python train.py --n_layer=11 --n_kv_head=1 --head_dim=64 --norm_place="pre" --norm_eps=1e-05 --rope_fraction=1.0 --parallel_block=false --init_std_o=0.0 --init_std_up=0.0337 --optimizer="muon_variant" --beta1=0.9 --lr_head=0.00813 --seq_len=256 --steps=3803
MLP neurons of a small language model. Each row is named by its layer, matrix (gate and up: input weights; down: output weights) and neuron, and shows model dimensions 80-207. Each number is 200 + 30 x the weight over its row's rms, rounded and kept within 0 to 999. A neuron's up and down rows have the sign that makes its largest values positive.
After each neuron's rows, "fires before" lists the tokens most often just after its 100 highest values on Wikipedia text that the model never trained on. A number after a token or word is its count.

L6.gate573,182,196,223,202,219,170,196,141,205,201,202,126,234,183,245,208,190,196,200,248,209,260,183,207,185,186,226,219,243,213,152,203,192,190,206,172,199,229,194,241,213,184,166,207,181,171,183,188,185,280,230,203,209,215,240,165,148,260,187,200,199,159,261,226,239,140,212,157,176,226,119,214,190,206,210,138,166,197,166,158,217,185,221,217,179,241,258,212,172,139,183,251,200,183,214,207,159,180,182,238,235,208,138,270,200,147,226,188,208,232,212,216,200,249,239,211,224,159,181,179,222,167,272,259,201,176,197,171
L6.up573,216,210,240,254,225,190,237,175,214,131,203,139,177,205,203,193,231,180,196,196,180,177,198,212,162,265,201,227,211,145,158,219,143,214,157,187,210,210,199,220,182,198,212,180,169,201,223,201,169,277,159,254,221,224,181,160,139,227,220,228,179,189,243,190,168,186,190,153,184,177,162,218,162,179,211,204,163,209,185,195,163,161,204,224,181,253,221,223,230,162,202,191,230,186,205,174,221,192,203,185,214,202,169,198,187,195,240,229,172,215,165,214,211,291,254,224,230,240,213,214,221,206,242,274,199,195,245,210
L6.down573,227,186,212,239,196,193,283,222,214,174,215,243,231,194,186,222,194,207,199,191,241,221,203,252,175,234,264,214,133,234,168,234,186,183,206,200,229,204,230,221,214,194,222,211,199,194,258,171,227,251,276,234,247,198,208,159,184,237,173,173,174,183,191,242,266,167,217,254,199,169,193,210,213,177,225,227,162,151,207,181,197,192,134,231,187,175,276,195,200,219,297,254,199,174,229,201,204,201,176,226,207,209,155,261,231,195,220,203,233,179,162,194,192,200,210,225,203,161,242,192,199,207,208,218,238,131,242,182
fires before: " the" 58

L5.gate202,212,212,179,197,190,283,244,215,233,229,206,179,244,208,204,193,219,171,249,235,222,149,184,198,243,189,197,191,240,166,204,177,190,202,204,158,244,253,158,204,175,232,181,190,200,183,203,181,191,249,202,182,234,260,230,166,147,223,223,193,209,229,197,208,236,162,193,158,230,199,137,198,203,206,176,172,172,246,219,179,170,219,221,200,208,189,214,239,216,143,170,210,156,164,192,204,178,205,194,198,248,195,192,246,176,193,205,215,177,143,217,207,146,244,181,225,139,257,144,241,199,213,179,225,193,153,205,199
L5.up202,211,207,204,222,180,198,189,218,188,224,224,213,214,192,179,157,236,208,168,206,186,142,138,213,203,205,236,175,176,117,167,207,262,224,209,209,172,178,185,192,258,243,157,194,148,258,158,235,199,194,153,211,288,222,192,223,228,173,185,186,215,192,260,186,260,117,231,140,222,183,225,214,193,174,199,216,235,199,178,272,211,193,176,211,237,264,189,184,191,131,183,185,172,194,158,217,185,195,204,181,246,156,237,262,185,226,221,184,176,228,192,190,176,203,212,189,232,234,224,270,198,219,196,182,174,204,212,241
L5.down202,220,197,167,227,215,201,219,167,203,205,211,258,191,146,208,199,196,251,207,239,155,246,184,202,237,150,196,191,197,250,253,159,177,201,215,258,265,230,197,235,172,168,235,223,176,163,167,197,231,236,270,199,232,167,188,144,211,192,193,220,239,250,205,187,222,206,203,214,196,212,218,207,230,208,173,166,160,180,190,190,186,251,169,144,238,167,239,205,164,193,263,182,186,213,279,231,170,271,149,188,214,216,160,225,227,220,168,171,215,212,248,246,218,222,184,235,190,165,238,214,185,186,231,145,153,218,198,217
fires before: " the" 41, " a" 12, " its" 4

L7.gate1042,152,185,210,230,209,273,167,241,194,199,218,181,230,249,139,164,176,160,173,201,175,214,191,176,243,275,199,195,218,222,236,186,206,199,236,263,189,230,236,207,203,223,208,184,138,208,160,184,209,189,226,217,220,193,154,230,197,165,188,153,163,183,191,159,196,206,201,216,215,145,201,177,200,179,209,254,271,188,191,177,214,276,241,188,209,234,221,204,231,246,254,238,245,182,160,220,169,212,181,239,219,203,246,234,189,182,217,160,193,141,222,203,229,262,208,158,200,218,226,209,206,220,254,188,158,221,213,234
L7.up1042,179,210,235,269,209,254,218,199,212,177,172,187,126,145,178,204,240,209,204,177,196,243,239,183,210,192,168,196,211,154,159,186,218,223,248,277,200,205,206,238,172,184,232,146,215,175,223,191,203,166,183,161,161,183,228,214,167,138,237,246,245,215,226,146,186,217,202,212,226,224,200,170,206,242,226,185,182,217,206,130,220,246,191,255,143,229,187,169,190,206,213,262,203,161,215,227,207,213,208,123,240,198,192,160,183,234,194,206,242,184,239,216,149,181,188,199,210,147,211,229,198,216,230,183,193,211,212,176
L7.down1042,177,197,270,246,175,192,172,206,190,204,163,284,233,179,213,212,188,162,198,222,223,213,192,246,198,259,183,232,177,218,226,141,188,258,219,221,205,209,182,168,222,209,187,179,150,203,179,196,218,176,199,205,229,246,191,189,197,166,211,201,215,169,210,168,202,218,224,161,157,213,183,183,247,238,199,249,258,121,222,193,248,231,132,179,171,181,183,199,170,211,236,232,187,172,224,186,229,198,182,190,179,194,188,176,191,227,218,209,188,188,170,134,251,236,267,195,245,238,186,170,192,211,228,176,129,214,184,193
fires before: " in" 15, " place" 11, " of" 11, " by" 6, " on" 6, " from" 5

L7.gate131,201,218,206,127,188,223,207,158,226,219,188,207,213,210,179,156,168,183,236,217,189,185,199,202,203,171,210,191,215,203,172,225,202,165,186,195,153,195,180,200,195,191,193,211,260,193,173,212,216,200,168,182,182,172,187,205,175,181,160,260,172,181,196,162,204,185,218,231,148,222,214,207,172,209,240,184,145,179,180,270,239,182,169,128,170,199,187,193,177,216,176,271,150,181,204,211,267,208,240,159,253,201,231,198,202,191,188,226,194,236,200,195,270,192,242,220,229,225,174,215,194,171,234,197,203,191,239,222
L7.up131,197,274,182,177,165,218,155,175,178,202,205,131,194,217,225,194,222,161,207,216,199,193,234,203,222,168,213,212,248,206,209,218,206,181,212,204,265,218,177,221,178,234,155,204,217,218,208,203,192,208,113,196,172,174,212,270,199,187,185,228,187,227,196,255,145,222,242,162,193,156,204,237,188,285,169,210,179,175,208,193,155,216,214,223,167,208,207,201,195,242,172,214,163,233,271,204,152,217,175,194,225,185,261,161,248,236,211,201,198,212,206,177,224,205,220,222,228,180,194,234,173,154,214,180,207,272,175,194
L7.down131,200,198,204,182,217,147,203,169,213,149,233,212,209,219,176,269,164,213,189,220,111,235,163,211,197,227,190,196,216,217,224,208,209,199,209,212,183,209,149,239,219,216,199,198,171,193,158,144,247,227,250,172,205,196,181,167,178,162,171,204,202,189,213,181,185,233,218,176,183,194,209,229,142,212,214,219,171,176,167,224,246,169,239,218,218,168,126,189,221,193,205,187,164,217,182,259,240,232,174,197,143,224,223,193,178,136,158,195,238,216,140,243,224,123,221,224,175,238,212,147,187,159,180,146,256,193,184,213
fires before: " " 55, " but" 4, " and" 4

L7.gate183,182,158,246,193,163,195,120,188,171,191,243,213,203,163,184,153,172,164,210,237,112,176,269,223,204,143,184,185,244,221,149,227,241,197,232,213,241,218,178,200,227,180,189,210,235,252,191,167,233,200,188,165,213,178,188,196,137,217,209,232,186,205,216,218,181,233,209,151,213,164,232,252,183,218,172,208,211,221,188,197,233,188,269,196,184,186,185,180,161,233,216,226,176,210,170,239,182,183,141,179,192,178,243,191,207,187,161,198,187,277,190,200,252,218,220,154,203,180,223,182,237,206,226,178,186,207,204,213
L7.up183,180,258,208,182,110,213,233,158,255,167,204,189,163,240,167,162,190,167,168,233,230,162,198,190,178,224,248,239,153,228,239,216,206,232,204,203,165,227,189,208,181,194,211,166,177,165,164,220,187,264,273,214,178,213,198,199,197,179,230,259,191,205,221,193,225,219,233,182,162,182,175,212,209,213,174,172,218,217,174,201,210,173,203,148,212,170,228,207,221,173,229,184,232,163,208,229,235,172,210,226,217,237,220,195,199,237,170,200,239,266,188,227,217,187,238,193,147,250,196,191,178,187,195,186,213,163,214,176
L7.down183,152,219,243,188,199,214,147,181,190,140,231,197,265,221,185,246,161,170,118,183,163,160,217,185,223,233,241,185,233,195,234,237,234,185,204,199,213,198,163,178,241,202,206,206,185,196,186,183,207,193,248,190,217,206,210,211,165,261,151,182,229,209,201,213,222,211,177,174,163,200,208,174,263,183,202,150,190,165,198,230,201,213,227,209,199,203,231,122,215,186,190,153,173,206,220,204,266,220,198,213,202,199,180,205,222,157,207,184,166,175,197,196,180,153,210,159,173,216,225,134,223,198,171,148,184,160,187,197
fires before: "," 31, "." 15, " and" 9, ".\n\n" 8

L5.gate77,181,251,231,167,244,230,172,232,211,137,149,193,193,248,200,158,187,192,193,235,181,198,165,121,159,192,215,252,226,276,161,186,212,254,158,224,232,177,152,207,194,217,204,185,189,159,237,250,209,211,233,247,183,234,253,218,226,166,111,158,197,207,164,188,175,222,187,253,185,223,194,225,241,185,245,209,175,157,196,181,206,157,203,152,194,219,199,199,233,176,246,175,158,212,199,165,237,230,180,248,232,228,216,221,230,186,204,201,196,200,228,122,189,207,210,210,210,216,165,249,183,210,192,183,209,216,201,267
L5.up77,138,226,154,167,208,264,164,187,193,191,174,210,259,206,220,153,192,186,207,253,246,194,173,223,177,197,242,194,194,174,229,188,173,211,144,207,237,203,164,238,230,250,199,191,237,180,216,174,197,229,165,211,167,241,271,226,153,197,145,184,211,196,153,211,204,208,235,184,223,219,206,209,221,194,223,171,201,166,186,236,164,176,245,176,183,178,186,154,232,189,217,212,178,218,187,193,158,232,208,220,209,235,176,218,180,233,198,193,172,257,161,159,172,164,251,258,182,246,208,209,205,166,213,136,241,173,210,202
L5.down77,182,226,231,167,263,223,158,235,187,183,210,250,175,196,228,184,203,213,161,221,219,160,227,235,194,266,174,194,227,185,253,197,206,207,230,219,201,211,193,222,213,183,179,215,209,174,251,163,186,205,259,194,182,264,215,216,189,201,222,100,163,211,176,217,188,196,301,194,153,234,167,221,228,195,222,193,174,146,257,239,182,158,205,242,203,200,180,222,195,213,260,227,188,233,239,178,167,203,251,194,227,191,204,148,215,255,163,159,184,184,198,217,173,165,183,212,216,250,200,181,201,213,198,190,168,177,175,201
fires before: " |" 29, "}" 6, "1" 6, ":" 5, "\n" 4, " " 4

L7.gate121,180,232,219,200,201,214,208,191,196,165,189,230,194,254,232,192,234,208,197,200,166,199,174,150,192,142,235,170,226,116,199,217,158,221,162,167,256,222,207,253,192,236,199,183,230,196,176,162,199,220,235,194,176,193,222,192,172,202,156,214,181,194,205,207,209,214,235,207,200,182,240,214,234,217,245,186,186,213,204,204,217,148,211,200,157,201,217,233,240,228,163,262,205,197,217,232,168,225,175,203,153,163,233,202,213,181,191,254,192,186,203,191,272,154,175,224,203,167,187,206,186,187,197,226,176,188,145,222
L7.up121,221,157,190,153,224,180,185,215,165,225,200,187,242,213,219,225,190,235,204,203,186,192,218,202,208,249,205,226,201,183,189,243,141,200,232,197,221,174,183,176,215,225,237,153,188,159,184,183,170,195,162,191,212,209,220,178,201,228,255,200,264,234,205,202,173,227,210,223,150,251,237,183,165,181,188,216,189,158,237,175,152,238,235,181,160,214,185,211,201,182,186,204,184,182,184,230,238,173,199,160,242,156,209,162,240,183,157,187,187,222,200,191,248,176,212,187,163,176,236,246,254,271,198,235,113,178,245,230
L7.down121,179,161,175,221,185,155,177,248,223,183,214,205,211,149,207,199,244,242,201,170,266,196,218,202,226,293,194,175,225,187,226,223,213,192,185,160,216,177,182,172,178,201,186,204,151,223,199,181,226,198,183,213,218,199,204,196,160,181,234,202,192,199,147,241,193,208,259,182,173,247,124,203,170,181,193,178,183,169,174,169,163,164,174,223,229,231,107,180,174,185,176,176,207,209,177,250,244,241,213,198,232,183,156,210,263,204,184,149,160,226,253,240,199,211,233,185,188,188,134,266,232,182,194,217,187,216,178,217
fires before: "19" 39, "20" 17, "01" 6, "05" 4, " " 4

L6.gate826,196,178,173,238,154,181,195,195,158,154,183,198,189,177,233,172,189,219,176,217,189,233,242,141,191,182,240,220,170,156,199,171,171,208,141,173,183,148,292,175,204,204,143,189,156,116,137,180,127,202,191,252,237,205,171,188,155,200,167,195,187,201,120,155,213,206,185,190,189,144,176,158,256,204,158,202,192,187,242,192,244,187,205,137,202,198,200,237,190,237,169,190,181,194,254,227,256,226,193,201,252,184,223,218,195,225,155,194,273,235,203,183,215,209,196,194,175,195,169,206,188,222,198,203,147,139,216,198
L6.up826,187,235,192,222,176,153,276,184,182,256,254,195,173,175,171,232,221,224,211,264,174,226,217,219,192,225,221,217,190,166,218,192,226,162,193,190,203,232,138,213,209,129,209,266,224,216,181,144,178,239,175,191,201,225,180,209,198,168,207,250,194,181,228,185,196,178,223,189,171,161,190,145,214,223,204,214,218,271,241,157,212,164,220,200,173,221,219,202,219,201,168,236,102,189,197,173,211,205,176,172,232,198,248,171,214,234,187,141,252,188,189,219,197,208,203,207,195,158,161,214,188,198,162,224,174,200,217,152
L6.down826,202,240,216,204,213,182,145,144,117,226,217,190,170,159,195,220,181,249,170,216,187,197,236,201,182,167,211,126,180,145,208,213,202,215,246,213,187,250,198,125,205,186,180,211,115,206,133,145,208,217,202,192,220,246,186,166,216,147,211,211,192,159,233,181,191,208,215,143,201,238,222,156,181,172,215,183,179,223,201,192,210,135,190,213,236,184,157,214,196,199,205,162,158,128,189,209,172,182,192,176,220,244,197,185,177,139,200,175,238,200,243,151,230,137,194,202,216,170,178,157,196,213,162,204,193,225,210,194
fires before: " by" 23, " as" 14, " to" 8, "." 7, " in" 6, " for" 5

L5.gate1272,239,192,214,180,171,234,182,218,236,214,215,222,183,195,248,220,100,223,180,141,201,220,200,206,225,189,228,163,210,238,189,243,246,167,174,188,227,224,201,239,223,168,184,163,179,193,187,203,305,250,208,244,220,243,250,187,168,232,171,169,189,230,187,216,212,169,182,220,215,213,213,191,229,182,204,148,187,213,229,161,237,249,228,226,164,203,230,200,210,167,249,295,174,174,200,191,170,185,187,218,199,191,162,241,209,169,159,210,181,202,201,170,170,222,196,160,259,154,225,189,213,209,230,214,221,202,169,159
L5.up1272,148,215,209,215,163,170,209,162,153,183,275,188,234,211,215,188,198,186,209,212,170,227,223,175,167,257,167,163,167,180,200,134,142,179,232,151,202,170,248,165,130,196,204,189,212,226,247,210,162,169,158,205,215,214,182,202,254,184,230,237,211,155,175,139,219,271,193,204,231,212,210,222,184,125,221,211,179,182,215,201,198,184,231,217,164,207,185,209,170,244,196,169,207,163,222,202,219,210,225,231,169,213,172,196,216,157,214,190,204,168,182,258,201,234,205,139,166,176,184,213,234,199,219,210,187,214,200,207
L5.down1272,156,202,223,206,225,126,179,166,245,194,224,167,198,212,209,241,221,150,164,198,231,208,190,223,212,206,163,263,245,255,228,219,189,153,230,249,174,212,205,218,218,165,176,198,179,152,219,196,222,257,220,233,200,214,229,204,132,141,146,236,179,213,190,214,208,212,175,229,204,121,207,200,199,246,212,180,213,179,168,204,170,202,182,240,185,222,220,197,231,221,208,253,203,222,201,218,184,223,198,202,247,204,196,219,205,197,196,210,198,201,237,174,181,174,220,217,251,168,215,179,184,224,162,196,168,201,214,182
fires before: " as" 22, " the" 22, " in" 10, " on" 5, " to" 4

L2.gate434,212,203,214,181,159,208,236,188,225,203,182,218,212,176,200,193,231,189,177,179,227,231,214,224,182,216,202,168,219,193,211,227,192,248,199,204,208,142,194,134,173,189,157,177,191,266,210,200,229,163,193,186,195,171,226,215,190,181,202,196,232,176,193,206,172,189,152,180,277,173,216,183,238,201,214,164,162,238,170,213,215,179,256,203,211,238,185,222,252,183,216,201,264,169,231,226,228,221,194,212,235,203,157,202,218,185,210,200,158,157,226,188,170,200,226,194,193,256,218,215,181,146,172,285,152,214,210,184
L2.up434,160,167,209,217,217,181,162,216,201,254,203,203,175,205,195,181,231,179,239,244,229,188,236,169,244,193,231,190,201,229,180,219,137,183,173,204,218,221,153,129,213,160,188,165,205,219,207,186,205,155,190,190,194,231,215,177,191,219,230,212,226,192,228,239,182,235,239,207,195,244,230,140,193,205,245,206,191,148,174,224,183,216,196,195,167,197,180,213,218,169,234,210,215,198,251,232,146,176,188,195,195,208,205,196,243,188,228,129,280,191,214,226,164,177,181,223,207,229,227,280,180,252,208,198,191,200,251,159
L2.down434,163,172,232,184,204,199,241,249,240,198,226,182,211,230,220,214,175,174,204,206,234,236,186,248,214,190,165,205,228,186,206,224,195,194,206,188,193,127,140,168,195,160,123,175,171,177,215,160,226,172,177,181,178,187,174,206,211,218,141,218,204,165,202,211,183,178,139,190,185,170,179,196,219,193,216,196,181,176,211,165,177,211,215,273,233,211,209,177,240,212,232,201,247,182,260,203,164,233,244,199,206,156,175,176,198,241,226,227,176,253,212,228,202,232,240,221,164,210,166,217,169,166,205,255,165,200,227,188
fires before: " in" 21, " as" 20, " on" 6, " for" 4, " with" 4

L6.gate1230,213,162,140,213,127,177,238,252,223,185,158,223,190,186,181,208,154,120,149,239,180,230,192,187,194,193,272,153,182,189,233,172,185,257,168,146,156,252,167,207,183,161,230,229,197,176,225,235,180,175,262,182,254,213,158,201,218,150,212,219,226,210,159,224,152,215,204,207,203,194,196,208,193,223,165,210,226,195,210,208,189,235,136,201,207,249,194,165,235,198,185,206,236,243,231,170,216,203,236,200,249,199,215,159,197,248,207,162,151,229,167,241,199,229,240,254,178,187,191,152,205,166,164,200,217,225,191,221
L6.up1230,219,158,162,197,179,169,224,253,200,216,190,195,179,210,212,215,187,189,217,235,254,207,203,226,192,126,190,211,245,188,167,191,185,126,193,195,200,200,184,162,221,157,228,231,233,251,172,216,159,191,242,203,204,186,195,180,222,169,184,181,197,191,187,185,205,275,225,142,220,194,218,213,173,157,243,154,215,172,215,276,182,201,202,223,247,226,193,275,222,202,196,167,199,225,199,214,210,247,184,212,213,207,188,223,174,197,184,231,149,207,196,191,186,259,183,159,209,227,240,217,174,230,178,201,200,174,163,165
L6.down1230,156,199,158,183,195,182,245,221,155,195,199,195,165,161,218,234,192,155,221,212,184,173,225,215,212,184,218,175,194,184,227,187,269,162,207,142,178,259,216,182,172,195,114,171,196,225,183,198,163,223,188,178,210,161,222,228,177,177,222,171,221,180,209,155,236,179,224,218,251,210,197,208,194,239,210,227,211,232,225,196,202,224,212,202,215,186,168,183,192,189,228,167,169,214,131,176,200,216,170,131,170,213,173,171,208,218,178,180,148,187,165,212,164,219,227,170,218,202,183,207,160,168,219,193,258,158,194,159
fires before: " " 56, " Swing" 4

L5.gate1157,225,193,168,217,196,182,187,195,202,210,188,179,174,251,168,209,180,154,204,214,185,211,245,195,250,169,246,237,193,162,167,191,179,181,171,212,190,188,198,177,210,213,182,208,232,252,192,159,197,205,211,213,231,213,177,158,219,210,189,171,267,175,192,208,233,179,179,190,211,138,191,195,164,213,189,163,243,154,243,158,194,207,137,218,235,249,213,216,250,131,230,186,188,201,192,186,207,205,234,206,157,200,162,211,193,162,185,191,188,249,163,180,238,228,165,208,200,197,173,254,226,149,160,182,159,210,157,218
L5.up1157,147,236,180,212,243,167,220,216,186,167,250,210,209,251,226,188,168,231,206,245,201,204,210,157,192,181,193,179,196,185,192,236,162,229,237,181,159,251,229,150,185,198,220,158,157,199,196,175,195,201,215,186,224,204,178,206,249,226,170,201,186,177,199,215,209,196,191,161,217,207,197,190,197,182,207,134,155,183,227,179,192,151,179,195,216,221,198,228,189,126,149,174,199,188,204,153,245,261,163,200,213,231,198,168,188,192,223,205,195,192,186,180,234,204,158,192,158,186,197,206,205,220,149,201,159,203,158,159
L5.down1157,216,181,170,188,216,221,213,234,182,154,192,183,204,178,195,201,236,292,198,163,170,216,198,171,173,230,186,191,173,206,183,213,187,199,224,232,175,193,205,199,187,175,173,160,248,173,219,182,207,228,197,172,276,133,166,234,181,208,213,181,180,144,201,210,228,242,212,211,191,237,187,191,236,219,232,220,174,194,228,247,207,192,220,211,220,187,167,193,180,164,185,188,231,193,197,125,184,241,233,198,209,243,212,204,178,180,183,144,193,220,173,247,192,151,221,224,200,245,204,187,165,210,227,198,199,148,174,264
fires before: " " 76, "″N" 8

L7.gate126,140,186,232,249,189,164,180,142,150,226,194,183,153,195,175,205,189,178,203,228,190,191,228,239,186,221,155,137,207,180,232,172,187,215,172,162,245,174,282,164,192,137,196,210,182,198,213,186,172,185,220,207,229,146,205,156,209,179,241,211,178,220,218,171,150,212,153,200,234,170,233,223,182,168,243,150,261,206,251,223,164,217,226,226,213,261,193,258,179,209,182,232,198,215,168,191,166,209,169,228,218,196,219,158,248,194,153,195,225,183,194,237,198,200,203,210,224,253,156,217,232,215,192,152,242,217,260,190
L7.up126,219,168,221,132,143,170,230,135,191,170,193,219,173,166,196,217,189,210,166,181,198,183,222,234,216,199,201,204,227,203,187,207,202,192,186,213,206,165,226,172,199,153,211,187,204,200,198,206,186,145,215,209,117,170,169,249,211,220,206,212,222,184,207,182,163,188,209,183,250,185,203,211,204,190,234,194,168,211,219,245,197,215,231,236,227,258,178,278,152,265,166,235,203,202,181,113,185,191,228,230,230,233,181,220,212,215,230,241,209,188,227,255,212,222,206,209,180,196,174,240,188,230,188,214,213,180,208,224
L7.down126,209,209,220,238,193,227,211,197,198,157,156,221,173,222,189,185,182,138,170,165,191,165,210,149,241,185,202,228,168,149,239,262,151,211,188,200,196,211,244,272,224,227,177,185,211,208,181,229,222,187,209,207,163,147,250,148,182,191,155,214,240,191,168,215,171,185,182,153,233,170,222,199,219,154,182,203,179,212,212,231,185,197,229,205,205,169,197,244,240,203,200,224,192,183,229,132,187,211,174,220,192,203,170,206,116,204,218,219,213,186,175,206,232,194,238,196,160,232,199,228,204,212,207,200,211,232,199,238
fires before: " of" 42, " for" 7, ".\n\n" 6, "," 5, " and" 4, " at" 4

L6.gate1112,159,151,196,250,236,163,193,247,208,226,208,187,198,234,222,182,215,165,192,147,233,182,225,150,205,182,226,210,223,200,180,176,243,236,155,201,172,232,174,166,189,135,244,204,228,260,182,216,204,134,263,166,206,269,199,218,217,137,210,133,191,189,229,187,185,212,160,182,190,199,177,169,166,165,192,197,219,183,224,215,203,176,182,200,244,212,235,193,180,155,195,121,204,211,207,195,166,242,189,201,180,224,219,110,246,241,201,173,205,214,177,227,232,196,190,189,215,180,171,174,208,188,161,198,158,195,178,206
L6.up1112,191,198,213,157,209,179,176,175,197,229,182,204,173,196,178,211,178,208,250,187,199,211,258,188,199,160,221,176,225,194,225,195,255,248,216,171,206,156,200,224,185,166,246,210,197,213,210,183,234,189,253,195,181,209,203,176,225,219,233,230,190,215,192,222,188,229,231,163,276,233,184,160,180,185,227,227,139,239,269,205,242,261,144,155,226,272,201,260,171,151,150,170,212,196,168,230,198,230,233,167,215,234,230,169,229,182,214,185,225,219,281,199,202,199,190,228,174,233,221,212,138,248,210,185,162,159,201,205
L6.down1112,134,186,256,167,215,168,226,171,210,261,172,143,204,161,212,261,202,221,224,187,201,220,188,267,148,213,202,152,200,191,207,212,251,241,224,182,218,155,175,173,135,197,215,203,199,242,181,179,200,217,209,224,142,182,215,212,177,245,200,205,198,114,189,181,156,237,191,225,238,235,178,163,239,191,177,207,224,231,238,249,214,207,185,195,204,204,201,197,218,233,219,172,198,225,285,221,195,212,223,163,196,197,199,204,238,182,254,175,203,235,254,214,215,143,195,223,158,252,277,210,199,218,200,212,268,199,237,210
fires before: " " 79

L7.gate116,155,177,132,210,196,244,213,218,201,225,202,195,148,197,254,210,184,203,211,280,109,186,210,195,182,192,179,246,176,151,135,233,231,193,203,193,197,133,210,174,203,184,168,201,183,180,167,205,145,228,242,196,203,114,192,199,186,167,189,207,212,228,268,159,147,188,199,210,203,160,176,181,206,155,235,168,206,184,200,198,215,223,211,216,241,234,202,204,217,182,246,179,183,189,253,193,209,219,196,237,248,234,227,147,203,203,205,191,136,234,191,164,233,218,214,257,199,196,265,282,168,219,190,187,221,174,209,131
L7.up116,257,210,221,205,237,180,237,212,179,172,202,240,180,173,136,181,178,239,184,152,185,184,173,174,217,170,178,218,229,175,190,192,193,182,175,161,193,208,206,207,186,224,178,231,214,245,183,210,236,179,209,179,198,191,262,187,183,149,216,152,186,223,189,231,231,194,235,204,209,219,168,232,205,220,235,205,201,242,224,161,204,235,210,196,202,209,157,238,228,219,140,183,203,143,224,166,203,177,151,237,190,210,255,152,185,169,234,158,187,160,263,205,231,153,211,171,216,161,217,222,228,225,165,195,214,249,184,173
L7.down116,188,168,166,255,227,197,186,214,185,222,215,181,210,235,206,188,210,246,218,171,207,205,187,166,207,190,245,194,243,195,187,140,143,227,223,180,143,215,275,174,208,214,207,149,208,157,197,185,209,144,181,235,240,164,197,199,160,212,187,184,212,198,169,211,177,211,244,217,164,226,218,181,195,211,145,223,210,134,191,184,207,137,184,250,172,164,202,186,222,195,218,194,211,154,171,223,204,179,213,226,234,164,118,178,159,218,210,222,250,200,164,148,202,167,187,203,197,222,182,180,225,257,187,191,246,163,220,169
fires before: " on" 18, " of" 15, " as" 7, " by" 6, " in" 6

L7.gate747,213,244,196,223,177,191,181,139,238,228,197,175,164,205,206,208,200,196,216,233,184,208,191,214,153,199,226,160,187,189,182,219,199,228,274,196,246,227,222,215,205,191,198,214,195,190,237,202,204,229,233,214,185,227,262,183,132,260,174,157,242,143,268,184,230,95,192,202,166,159,209,249,171,203,224,189,167,191,215,180,208,178,205,172,137,146,210,189,213,218,257,174,236,183,185,200,141,208,238,220,198,218,128,226,188,176,160,159,159,196,237,206,197,238,260,191,280,207,182,239,208,182,218,232,191,154,156,203
L7.up747,161,204,246,203,180,193,215,190,191,216,185,199,160,187,229,196,187,195,178,170,242,155,195,207,197,209,186,243,239,203,188,192,180,226,175,147,193,186,140,229,257,190,243,227,202,208,230,163,210,239,185,182,158,205,223,239,213,200,203,231,169,216,211,208,215,163,178,192,205,181,205,214,140,242,182,211,188,193,182,211,154,178,187,208,173,198,190,179,213,228,219,216,178,208,206,208,179,196,153,129,154,170,212,183,174,181,162,272,223,233,189,230,177,309,191,219,250,222,230,237,203,208,194,159,247,210,196,183
L7.down747,247,189,208,239,221,182,176,172,185,203,200,176,159,203,130,186,238,221,198,175,226,191,255,198,196,199,266,213,194,225,242,159,149,221,222,199,186,224,238,242,198,197,186,154,184,168,202,261,210,224,203,162,239,189,194,189,244,244,228,189,176,231,175,212,207,196,190,195,148,207,245,181,178,223,170,219,211,170,200,244,206,168,189,180,243,238,210,186,220,242,226,222,200,238,175,206,232,287,182,276,184,193,210,180,184,192,185,245,176,124,185,199,209,189,182,171,140,215,195,184,174,212,189,169,186,209,194,199
fires before: " the" 48, " a" 5, " to" 4

L7.gate702,228,164,252,206,196,223,175,245,188,216,208,215,197,191,147,183,176,141,197,193,197,224,218,209,211,197,230,158,202,261,194,212,245,138,205,155,228,256,138,151,189,222,201,172,187,197,201,260,203,197,172,140,239,185,120,272,164,218,210,172,216,171,202,216,168,192,237,177,202,188,223,191,179,248,207,174,217,220,252,197,187,235,226,233,228,199,159,208,228,219,224,231,198,133,196,207,153,195,186,227,191,167,177,209,257,211,160,170,188,215,200,155,183,157,188,187,181,196,186,179,203,189,245,200,188,219,176,197
L7.up702,240,173,184,190,184,237,209,203,174,189,192,247,208,164,199,191,226,198,247,195,213,163,185,151,168,176,222,140,209,243,248,209,214,229,185,180,151,244,218,166,214,199,167,206,259,201,193,211,193,214,204,215,230,128,169,209,222,199,229,210,177,160,190,162,204,201,220,130,174,194,219,231,126,265,193,199,188,236,220,220,238,185,218,213,234,186,133,246,216,215,148,251,208,159,207,200,219,183,213,196,229,182,202,202,219,169,164,239,187,171,211,200,158,190,281,202,202,214,206,200,207,200,191,213,228,235,189,268
L7.down702,198,164,186,193,199,202,163,170,186,192,167,213,196,265,192,166,227,185,177,190,178,240,166,220,203,163,199,187,153,184,218,216,235,235,277,200,193,183,247,147,177,257,225,210,146,197,243,200,164,192,238,233,186,254,204,192,137,205,223,203,205,235,235,213,209,195,218,277,159,187,264,226,171,161,214,180,157,174,162,210,192,198,158,195,185,166,174,219,196,187,243,124,210,195,177,191,213,203,216,181,211,169,196,217,159,234,184,203,240,180,199,186,204,211,238,204,168,211,223,213,195,250,180,187,179,139,236,173
fires before: "," 37, " the" 17, " The" 5